python train.py --n_layer=15 --d_model=576 --n_head=9 --n_kv_head=9 --head_dim=64 --d_mlp=1152 --vocab_size=31726 --activation="swiglu" --norm="rmsnorm" --norm_place="pre" --norm_eps=1e-05 --positions="rope" --rope_base=6390.0 --rope_fraction=1.0 --qk_norm=false --attn_scale=0.125 --bias="none" --tie_embeddings=false --parallel_block=false --init="normal" --init_std_qkv=0.0189 --init_std_o=0.0 --init_std_up=0.0189 --init_std_down=0.0 --optimizer="adamw" --lr=0.000778 --lr_mult_qkv=0.5 --beta1=0.95 --beta2=0.98 --lr_head=0.00469 --grad_clip=0.5 --warmup_steps=256 --schedule="wsd" --decay_fraction=1.0 --decay_shape="pow" --final_lr_fraction=0.1 --batch_tokens=[65536, 131072, 262144] --seq_len=1024 --doc_mask=false --train_tokens=1164000000 --steps=8265 --dataset="wikipedia_en"
MLP neurons of a small language model. Each row is named by its layer, matrix (gate and up: input weights) and neuron, and shows model dimensions 32-127. Each number is 128 + 24 x the weight over its row's rms, rounded and kept within 0 to 255. Numbers have three digits each. A neuron's up and down rows have the sign that makes its largest values positive.
A block is one neuron, or neurons of one layer that tend to fire together. After each block is what it responds to, as a language model described it from the Wikipedia text at the highest values.

L2.gate539:094161134113146132139128123123165114122141117110122113138129121126121126106106113081111158112134116132132095141145103105141145143145117135085092152112136125109129142128160116108125120137154187123162100133125123143132153113141123177110161100148156153164121128117167167127140114125110088132
L2.up539:097125130113121111118158141139135133147074125145107083105161121128127179116142127136197147107132112149109133115134140093120091134148153157115127138133184088152069131141138106159097143103136099121098146076128107104098161105098116128128148144159106111084142124155132148176121135156132110111
L2.gate1121:136159143115080105156105132134178134140156100136122128085108153107125187097149079126100154107148096140104174136153162113162132110152165139110138153147124127159084159160155154100127085136136156129123148150105111139091148100090135122134105119130136132133125168133146150110112117128143097146
L2.up1121:141126129168100156111093142158129110138085109154115132136101129147128135107151108101110162135120072136111152121152129110154077141130177143091103107128172127148104147116131155161169082144129159084132090135141138131122138132153137129099100145105150114130159111136130134152106176149173104117
Responds to: St./New/San name starts

L5.gate378:168115146128120110136103134164129175124165143113135116151127128114142104155174129120115142100144148103132162164126090099142110096101110130135159146116133086131169157124146130092107127149117144111103093162141101131104144124126116137118139132179109171160159127109137145147161147120157160174
L5.up378:107176139126114111119147125123156149144182134127159116115077108134142101139133096117138111140154130120177124145137107153089106143102115083112115122094105109151118096121108121146144148098151118137191091118157115116145114142136086108116092146121132125140167105093092160104162146133118119148
L5.gate805:119154198159105084139094129142147176128121110153157112115099140112126140108109092113123151105142148147113151130146152108113121115109127144116143145093150138104110103160131137081128130115158129138160148124102161138130120112135181107105144173110132083158173128099093153109107171131123144150
L5.up805:082120124131109124144136132150159103172147111107091107099111141135156137127134143130149154115140097099113131124137135120149119137123141114105094152145118157100146103124129150155119125124148109151148135143161119144143111106153126115167143087050142192154096170092144135102165123069080153157
L5.gate822:143129089106128155133094146163113109126134111118065103106149108134137129162172133095135100124139143118097116138097111140128084096118149110141143115112090100155101136153117116107168123160110106140153170118138164128136138169060132148096181142125150102158097149129098136109098087118145157109
L5.up822:157120098123145132104169133133124148094111123137095118119139175130114121181134106132130106166145131138102151135090128113140118168155147146109157137183123108156085107135154117130148172112124158142106143116114109152130138135122128128159173121144133131150133096129133142129150127145116143131
L5.gate939:119097117093103139120120126125117113086105129124116110099154104130136115146151118117094190149105175142093108112120106094163144097131132106102100175114076085104143165116142090139170108177102146121103137152137080088116122117114144132112099100142132144181120121122129159113080105076113092126
L5.up939:132164112133146139130178157102145093113127116116103130084196140139078076163121112123117165123148146142146125148151112156148103096134156133099110138106076138109115158121095082106135122131093112134111126122106105134121136116099105123142155099133127191137090105151115164098127084126109128118
Responds to: Concessive While/Although

L5.gate19:156164108150098093144129112133144183121162155129118130138117146161112155107127110154119127089147156176166161105087151111130129102104121119100166067131152107152105118112132137126125091167149119135112133118108138090104120149104119131142149120067139123144184118105144141132118118144123112124
L5.up19:163108136127109106127150131105134173095180140113128154180121123165117166113141105151096103105105133156107175100109130129124072099090105129103168127154128122154101139122146156120124100157136141153105132138095090085124116167099151101144121122066138124165143107129160118101119135155108090117
L5.gate100:106143123096116133096119105164127157116141134120139148136131160150119151140144108142118108103120135139112171118094125105175112125101145152161132092144184096109105109141127123153141094120131135112078140139113190146099128190132128132114110109122130088129182136145114135103157123139146142152
L5.up100:144144099123139175095109095107089132143165117106114135139145152127139132152102113116140126156086133143102138139115099148111131120117131075140137090142112147144129073143116118114135121162130122139139157129111131146107140115146102093176138158098120110151160127164128156143132103117166134138
L5.gate738:107151156127110145103110104163131123118114114150160140130163174173135161128122104100115096098160152161115130123094142118115144140080132108109102096135108128144116087126141091107138096144143122119104152118113152099151147189105129096119112120198129099165184125118099150127152135111155108112
L5.up738:139099147114133101104134117103098125119149115134156122137175152121112167116126160104122106108134118094060114111145120150112084124141140127159099103121129166132116116162142083138124116122105125128133140123146104127117141152102176054143159131082096113116142111159084154106111103144098116150
L5.gate875:145116114146126095126120117126136157135144128116124120103149140144149173101143141119095111083124153144123168121108141107132124096100159117168177083124137119111105141169118121132134072134119104132109139125120131119122136175113149138156138130090121142145169126105103116119151136131145137146
L5.up875:167132110130124144123119089120148153124160121116136154199181129108146128133112101132081115099096150141118168112153145101096108114140099095140120123136097139089133101106131138147106091137139125136112140149103117144122111133129138087136141119092154122163123129166153119106150151172136137125
Responds to: Table cell separators

L2.gate342:121149135128151129089116089161127138136089097115153108067171118181149139117143100123120130124145162144121163132111138111161130127100149149118130117142136105165105096166097136110161087136099132114122131090071148113147176173102128118083127137179157112123140139133124137105137118086111144105
L2.up342:108165148104121176143108160120114113144116107121116145103123109133114142124122085119142109135156149112137118101120111148127105123097104102116160099173173101096121105180150081121141136133071126134109140122122089142163161098148127130164151141148122095108137140138113091132138072171139144114
L2.gate597:142157134126153138123108111131136147132099120143147126094183098174137127130135106117131146118140158138146172128105113112142114080142127147099125122130125149176087129121113159141179097110114144114118141119096158109158141153116124125104117173126149105151192141133071145121143121087111141132
L2.up597:077139165116135171094141157154108117095129132093086122097157126150129120055120108148116092130119120146149108109115111178121081132121128153119167108146179125110094123133149128102126108122082108096128168109160115121142107094120117087144135156147115106115124129120119115139123064135111173142
Responds to: Table cell boundaries

L3.gate25:122122136110101095139122136121077139164122173137163093109157123155153179139101077127163127158169113135106104091137137121148120126101163135106161137152145138109102149154106104123126101108076135146085096144074151079107168137136117115146134125137114151131148149150106176095134130062112125167
L3.up25:103142110151156118083134109113139156108098142129136108071139193140123141178169156077141120155165156124156157136079131146172119143136097153144141137084121163156122112150128108124168104094160089137115154116141107126112124152102148097098112170155076108133133143158104147124163124152148131126
L3.gate79:132150104130156134137125102177152147103114140151142101086150123125177111138119126129136111134153089144145172113150126126176107117148150152131163123115179152145117135140105109122149131100108128149154129110119179128149106121189114121126157141142151113150186142155137176122151138130154152126
L3.up79:125134139155132124126142125139091131162143120168113102116122171101155114175150151121152178142139132082127173132117127131152122115118154095114150094150139146113102107152121122122149159116129124103123129140104092121150172105147104080105149146144109145173143087144154136076154198106163088142
L3.gate216:115105144110169118110128118105156199100107130146154131124120134125158123118118094133105142116126160132131183116129087140122101109160133153108102113146165087153083113093123132109154096114129126106135132104082133104094141185121143137104117144156119092123112095165159165100110151114116125112
L3.up216:052072138116125136140139153079131136143147140163136101125115095120136145139159078134096145138156148101122139104144128178106114104158115144114101133124156120126089079118134110101120117116097123125102127109112109098116156157154097152096133119115123106144078126114167161087149111112161108145
L3.gate239:129176129072153167092114117128134150130110120140136113074138162123170115118124118106134119139161130120119160106152086139126073138125138142097134119084138141133108123158079156081150130131129135152123098080122143109156091132136115107144091167093117105200160121127130119079153147115165142142
L3.up239:153110111155097132126148130126112155140114167128155130112112136136139128117151105113133125132126148098148123096150090129119082126093147135096110117108132148154116088153146094114157149128116153158112110105079127129115104119125118082138105132132121147178130128151110156075147137109131164138
L3.gate541:094144186106140143110101077147154150137111098152137109097111137146138166135147128117157114141150144185135166116102150137146127133125133135131109097139155120142082146155114134065125123126121147101115152078136155108144135157140168133114153169129134102131142133092096111101139096114146157144
L3.up541:130161112106143133098090158149120117125103169139137160125114109126147124096104116143115123147128096121123086162126160124142100147137144142121128112120174125141125117114133129141155105098130085102119141117117150150071123093137115163130154141156122118118137157158111138110135097127143143090
L3.gate926:141109081126149088083157116147152115184121169145084149185141126132144129134120116138152111124103109145152161111100086140150122126152131143143125110113159115109082075117125135136134143120136154116122147117125162102161101134122108104137116159132138082131142165135140154098150162133128150125
L3.up926:170080113148115127115124142143139108145128130142142122122092152097093168101134140128122100105100103134112112115133132172137091130115110128126112142097158102140129177083142133122144113096146127134167136150079144123125108105138126109141102134119166144125134122133134164090110140113137129147
L3.gate1025:160139117148098109077100107143137139121119181148153140107151124146151145157123088135127098126177105121160162152112118136169101100115079138128113121127120157144087122142151114123103136111135133145106121115130163134168162130139124106089159220114130109138147116120169130092128136110112156122
L3.up1025:120120143120144161108151148144125157122091149134124138127159133105110124114110053095094114102166165112143128083110086127161108141142121130160160124122094109137135119122124152113154154128175117156125144138157133082129151156101120123155116143141093128118134096171117158139104129126136121097
L3.gate1147:147150150126143154091102136142152151140104132133143142094117111134153142120108107138139106140176106142158134103112131132155117095146109116091115099120137124117076133155127175115131119106157148144142140073073159097165121146146122121139145162129154105129151137090119135081176131096108131162
L3.up1147:130145146114120176091101118109109119141121081094114128107138116121154128106116081101112130167170112142117125122106099145125107135132160154126156125093110119103108115147136142121156065085179126164158159117080140106120137133140121087152121143124117134092131128133113121104171144094101147152
Responds to: Table cell separators and date numbers

L5.gate578:081095133105135171086108075108156135097146147123087107109171132164106115163111141141115132140179115124107154137090136106149122089187156161124144118125105127107117164151143133143096145114182178105145130108142133127146087168103107125089138163107159116150120183071121135134135121113109178131
L5.up578:129108141142160107143124150104139118105130146124115144121104154137126142156088177119133098107153096162098104098099144163119140129143172139134111118122108145142133152095129131119126122130147083135113119133169159092074101092158152138151144154113097128147129148118123137118108116111125123132
L5.gate777:100128093112148163074148115123130099122125154106082130125134131148120131129132122133146091122159103154107088122090152157134125119140125158123146126161150108136116118172105115153125126123138140115100138087127164144120104130131108133118133136117131090103097196135110155129142081149162155105
L5.up777:123171144135119140137123159106152123099103124093085130135126151105154128112132140088077150111143161122151119129118141141137115108150136161131145135123126115056137152139116108139126151115130090120155158177126169153100081103147137122088118143148102101106118142170134092157094136120145165147
L5.gate824:106139107136171135053120099119161104143104139128096055095125137152130114121121107115109110116145090132120150137117109131149091112174092177148105135146140115168140124148143108171153134132138145101115133112106130178129116188100091141127155165099142147129095101109131133133098081140169145100
L5.up824:163138112098109155121102118128107076143134145082118133092136143152125147117130156168097155098124133124118118108167098130144141138118135106124140105114153114134136123158082128113138145099138110151121138099136149149182121090178136109113155120131143117116159151114135109133120079143108138171
L5.gate827:071139123108143120110103129164114130120125192133115103118157149175170134161165110116130146118140120105147140134119077135170090094128101128113138120131086149136120104092151117120168155097134137132106125087147099108187110135136119129094120150147126138117153159161124116105083111113078135152
L5.up827:101126137138135126112138100153147120163119155150118115143134135133161163085122151136128138133115130119131117115115110149133097124129139105083169116100125119140108177105091154074172106158153098082120142119112127107123123100111126131134159111139139091105136101117133112149136089077128122163
Responds to: Table cell separators

L3.gate135:146156147130127134141135157063118118114140101128115139100161099119133148146151108121124143155107134168136136116145093082148181143112120088085113169109091097147125140107135106119106125146118175145155129145152094132142119102105082140125144096108136149115072143127114111178142125101143110093
L3.up135:152082097124120135125100136162121112066083117165063140150084165174101100168119112127127104103126130129112091148102100110130111099106150146071081086136115104120088133114153142092160121162091102124127157141129127129134119168109174120122172107141126120154166126125100133101110086107126133099
L3.gate292:184155139131153138113119081126117094125102138171122138136144137214091153134155133161125128085156137125108139163132116097127131115169143160104117139155115151134073146167120113116147089124168141117146144121102143147175106158108133100115131114170159072129180143114092146113145112144150146118
L3.up292:116116098147128167122095125102123142068103086135103091136106096121074116130124150102095127145127106163146131118147141110132142152101126091170142176120119149107126102144147083108124132121136137128121135135150103150133119107122129084118105133107145122114109130100161108189144125102136124125
L3.gate339:156133145142128144126135081144159098088080095133100116148130143171109150164156159139149125084126142175072121135112138103128120102110144160112127123131095126156084148156088121113159097096179158106096148145145176155132136138093169132133164120128112111168145161094099155155107120160129138133
L3.up339:149116136134121152153126127107129104087104094111109159133141111132128162175161155106137124157109145144118120121131108090129101140085141113109133115094136102107124132144153094092111132158153106132106145166164130183124130125097134130160161107122151127165120152102102108142088141125155113138
L3.gate382:103135134120151112110129129134175112097077124139126140143134127199103126160161108068126153089138151137085083135082128101113125155153081145108096131162106125136145165184136102160111132137146134094113125124117162078150151135086148124122142109175147117131128138131082114126141138123149162098
L3.up382:173114117129156134153090127117115139111124128119096168129137102135139138174169161171164155152133078116137071135113125105131158121102131132110113124131114049138096100137128157059171130122109122131137159147152123136140101138148127131148220124133089133152163105122140119147129124123141138101
L3.gate407:139109131122115117110096117144131156152138138118140109117176145131126105129102112097114135105172125169108159157108122091167125105116130180147144147121130149130095120167095133115158117161119151120122108128144159121154132140108130146102135127134123143156112151117110188109141119079130172139
L3.up407:136095134115101136139156159156120152113119087114089129116134143147120117107112104102134126153149098160144105102135124140124095119165153159163147172168122072125095110124105136132108154143120138175140120185131132157144126125121115164120153111133123145140141131160166155144135099136123109119
L3.gate510:085147149147095155136116052120144141128127135152100101138117170152117164161118152125125147119165139142129126123117113099163115143132126140131125151125117087121112129109137111121124104159139131103136139122146148121123128136129165141144138114152162138165101142113088148113122097102110140139
L3.up510:136120141130161085146077093087107079118103122173098136145144142154135106127135119136084155125112164102151106139135104145145110124100132119172142162143117122103115141128168121111155125124075100145122136138137117142120078140068149135168204090079164125117108149123104131159126148153132104151
L3.gate660:114099133138133138088126102122141127156121090167130138124116113099140156170107084106191073153112166132101144108167158114138130126158117080150111084108124135140121176128090126141109172122100136171151183150136115129132134153110123105110173128133117178139132135158159179141136124139130116124
L3.up660:089119113142129153109146149129135110116128132146121128142116153089150127127122080162156100159115173140098106123164113121101139137115180097140118137109133116096178150119115100123135102155100107157143130177120118151097130116141136126159134082147138167105083114163161141096126129142147101119
L3.gate713:112117086122155164163134104104145113091130152169141125159099111079118094179104141118142153164142101087140110131136133147125154167130147106094112127090145133119168149135169149118134180147104113141146099166163102159098112119137159137133154062146088108101104098121145125139156123144126098112
L3.up713:133113138136150139098115132129135116132099142111150116116099125129116117168135097102156139117145158093143130113154161160087133111179134136108125159141108100099110115160102124075103151146150139087163113132156118154154109159115149160139148096104156188157134097148124116105148098130174137171
Responds to: Sentence-opening concessive connectives

L2.gate223:139157128115144126116145053147154119123116136142125140093143151175122161189111149112122147102107096155082144175085125108174118101119111160130095092136114092104120126163151158141088136149136140122144095115143163074170112115132156137088155131150116140151111148123116142133126127130122145144
L2.up223:139142096145122133150121134124152136085124115117110168166131163135121110117148128074153112138120129138141071148151151116106130115113132143114152117138125134137111125115132125145118079168068127129132123130077098163134199125119151136117122119153134131159141141124119091129077158163128141124
L2.gate997:148140070121111114090116099136131145143109138158116089096172149176101109108132115122151133106158139148140162150096146102139092100163113152143129141135129113111113145135131129117173129172162121134132111124147124135178117153094130119120139140097173102157131111141114094116145114121125164135
L2.up997:118142125139136135111140146169091140136157164124134150093152125130129128082134132105077148135089152106172115129121153094135139122155127147127184110136090124118124153131145146140150157164108146127142114133112142146150106145125120081115095124174143146150104111185105142167161114127133127138
Responds to: Paragraph-break newlines

L2.gate460:144148108127121155132134067123129096115100097142071120141101154174105134194141109154142119108112129152113126158098120098137153111121143117100128136140106099152116125121100128111156090131121130082116159142123132096122133102101133128159169101165178124168166142124084169151124072114146151098
L2.up460:153150085125165144136119107134134098088116111147047133156094129152102108194152123136141143171107160134138100133138114088114138151131140091086090194146145113127122120108118095110148131126079103100127146161159149110129131114092144118158175081140157104145110156146098151148096120129153127092
L2.gate1054:138116134135101166136130181132135113107147120136121131128102149091135131152178130162142115160144143102055109151174113131098128128103150125137117136126092110116170155123080076114146133114110127164156117160146080152117112118104106121124131090139120122092116125158126101114113156179146090087
L2.up1054:170128152099138111128131135150112095116094150145130151114125142109160149097146163132170120117128136134091125138107115121126127122138170130145176096121143129112139164132134089143131128100123143153118104123101121135123145140118102145080121136158091123093118143136112144121114165181119135156
Responds to: Clause and sentence connectives

L5.gate380:121122151145127140135124113088143094146115097092148148191105125088132164139099097112110097136156163111113091079115110170112175163106146094132150172121105118142134141120138142107140114133103119124096169153130103128103127101127131126129135107145124129167130149111149096135153107131126139125
L5.up380:140117124121086106136133161138154129140143143155159116123152132123097110140147120135149107129137132106108144129101161113124171126112116149142078081157130076118128087125128100196144118126136137133171125133123117122144130160125156138141149161172143154107121130130163151106123151126120127142
L5.gate677:125118122139093144078126114157155122136164171119097078128128118176095105151086148146127118124168116140106140130118116130160118145143131126149126071116100098110122106130122125142160135166170112138121139130149190191171100144134089147130146114134136148123162142144115140127134144104141115137
L5.up677:144138177115099149116137167129130112088163108138131112105125137115157160122121152121126128157155155117144142127165128110126113166170124082141128098138106168085116103139138147112132084144116150136129150079155175145133072128131104140160121152136122113145165111087169146147134130142126123114
L5.gate1073:159169138138085126069112100155184150127155130138118154119153129153100135147130101122111146078151141139136175128203142098164122156150161163109137116105171139112103146126135140140158121121119167164159132152107160127148124154102124145091151134114141132148118133127151139127131125140120148115
L5.up1073:121154139111170121124104134143145104131117105160104137132153104102070115118132094141145119109138112129074140131125103111127124114171120097097123130160142146135167146128141120138135108141098138070145106137137130151083145103123107104125151099152146116125124115138109120147120098148105148141
L5.gate1084:148143120146111117120110079121164132172136152122127147119156113177105159128122107112115119089112102161091162135146120112141174166140128182106110098161155095142080135123137111140146092141126163144142133131124169148141101139113121112108118138162126110147165148102113147150149115115151154100
L5.up1084:136166114136141133166070098177144130158145110138143138163146189156154137096140102134148141114122099116122140162129162122122148155157159144077150160141124123156139122111108118108096110105144118111121164132126155116109196094171120141119097121123136138124110109123144105125122075158169165148
Responds to: Word start after punctuation

L3.gate54:165109141121168179177115105131118090078164141121139095104141132113082165188123198123125170110119120115164104161136148121128160153168151142080107171145138112080176116128125106137140149080134111172137120140134153114127136140148120128136112079093106153133104177091143156151100088134128138159
L3.up54:136126148123150116141160111104132091147166169135120137097134119118103127147116139147103161120080100099101094153136140119160129099135159161093069110172121140114135145153107054127179094098098105101153103136111109140115110137154152169151137060164123123147134152114123141124085064098130107140
L3.gate74:160137122063164123176129115159121156119116120190124147156086074106096145132069155109149142151109104136131138135172097111100135145176114113117123103146126138137104102152137110152150128095129137168168113132161132150122121126152120134138180125101080121084115122137161139159129147164122153144
L3.up74:127178153098185135150117097153117139108075095186120135163101115105086153116133153082174165119137121131132149141142165106126136145148084129117112145142129123136147094170110134138123114100136130147136128117136144156137116138115108140139150171098120102110149129105111149131119104146109149130
L3.gate277:096148179092139119144140092136159098106109148127121100092144138163124144107177147079141115104139143148133143177121173148113164118135185163138131089147128137104110139147137146159139103147158121104160165110125169103177119170132143180129119126154146095145159157144104166114112100076151134108
L3.up277:143147151170117113111210096179124096111134113158083130088114117148140103140120079153120127163159121144154145124108098129123128177137143136106165145136135100156109125100121120113106110125114149175141152130136112146169132121079125185128139116118135117121118139093103111152135155191128148110
L3.gate322:103140126116156101126108120140123111095148143155148078120128173154089158131130114087131135155139165132123152095087141155147119171153159134109090155133114096090114128159101130141135113123156148144120157114103129119152113143112137128096185136141156095150136153085090123113126072103085130147
L3.up322:136117137123115133129108159159139114089123117090157100098147141119145125165110105121099129118152108084152142108078130094137138166102115132160102160152098125106153187152087086131128118145157143112128136126135105097144176128124155096134149136131108103111149121129098069148157126115071153148
L3.gate505:112153158116126102135089076102121126152119134113148140129153143132142106151096152136157129081124107159078130148137149072158179100117195106147147139109106119134134089158130141126121169128182110129130126122181117121108127172145143144117142125153127106108150144139080116083100122103103137139
L3.up505:093135119092162096157095127146138136177128105133163131130121131154119115115120130078138122145150097110120139181074114148156096145132094165117116084143121179160135134166163155156144122127179146117089157121136133087141140132127130145134117172083090127141116143129161132141111138179112156112
L3.gate714:079161162160140119124108081181149170127131131141144118117141162123110136137139133077124154127141139130110102152105140127152129128097128105094117095114126120118131105187126108120202116132131125110125087109134115096126128141136132140109122139159134068107161139107068147124081078142129140133
L3.up714:127118104122119131117115142111126110099113171117131119159115166112120125113101144108145114134123121137106121125125068135116144152135124122143154138174128136104086110128100137102109077097110108121126123097108159143150141065133104094101156141152122150146167159166156123175126133118125106146
L3.gate806:115184124160167110103130093143160086090116152133140148129120141141126122146170141156144143129164120160088138154113185149126127149148105157128095135149133100134129124125113113142157089143172175055120137097132136132127147159096107129135132134098109079110181159107121112122104084105103152135
L3.up806:122145115117140152132142132122134098109111132136121108117126099127077118150123133103143151174196121134101117117128146123104140166145125086111098122116138100116124100086088137158126137115122108135130140114176120119110159129134127141131191135081092093146104145146127110124147087152164141129
L3.gate966:132187109124122128120124126157131149150119161153113145108156153162094176157160132106131123126162189164130166163081124122134113109154161180094115086147140157130114126143125145128160138118144124117179073114114147125143138180119098126153104151147147125149171142113110153125063052111103192082
L3.up966:073131164133109130190052140114112146093120106134143151110127098135132118151135104183204132086150114131112139130101148152117139132116138139142143120150115116121136084144117162080127132104097117101120143162158122112156084152132094144134142133098152166092111126088118126103179073109099137168
Responds to: Structural line breaks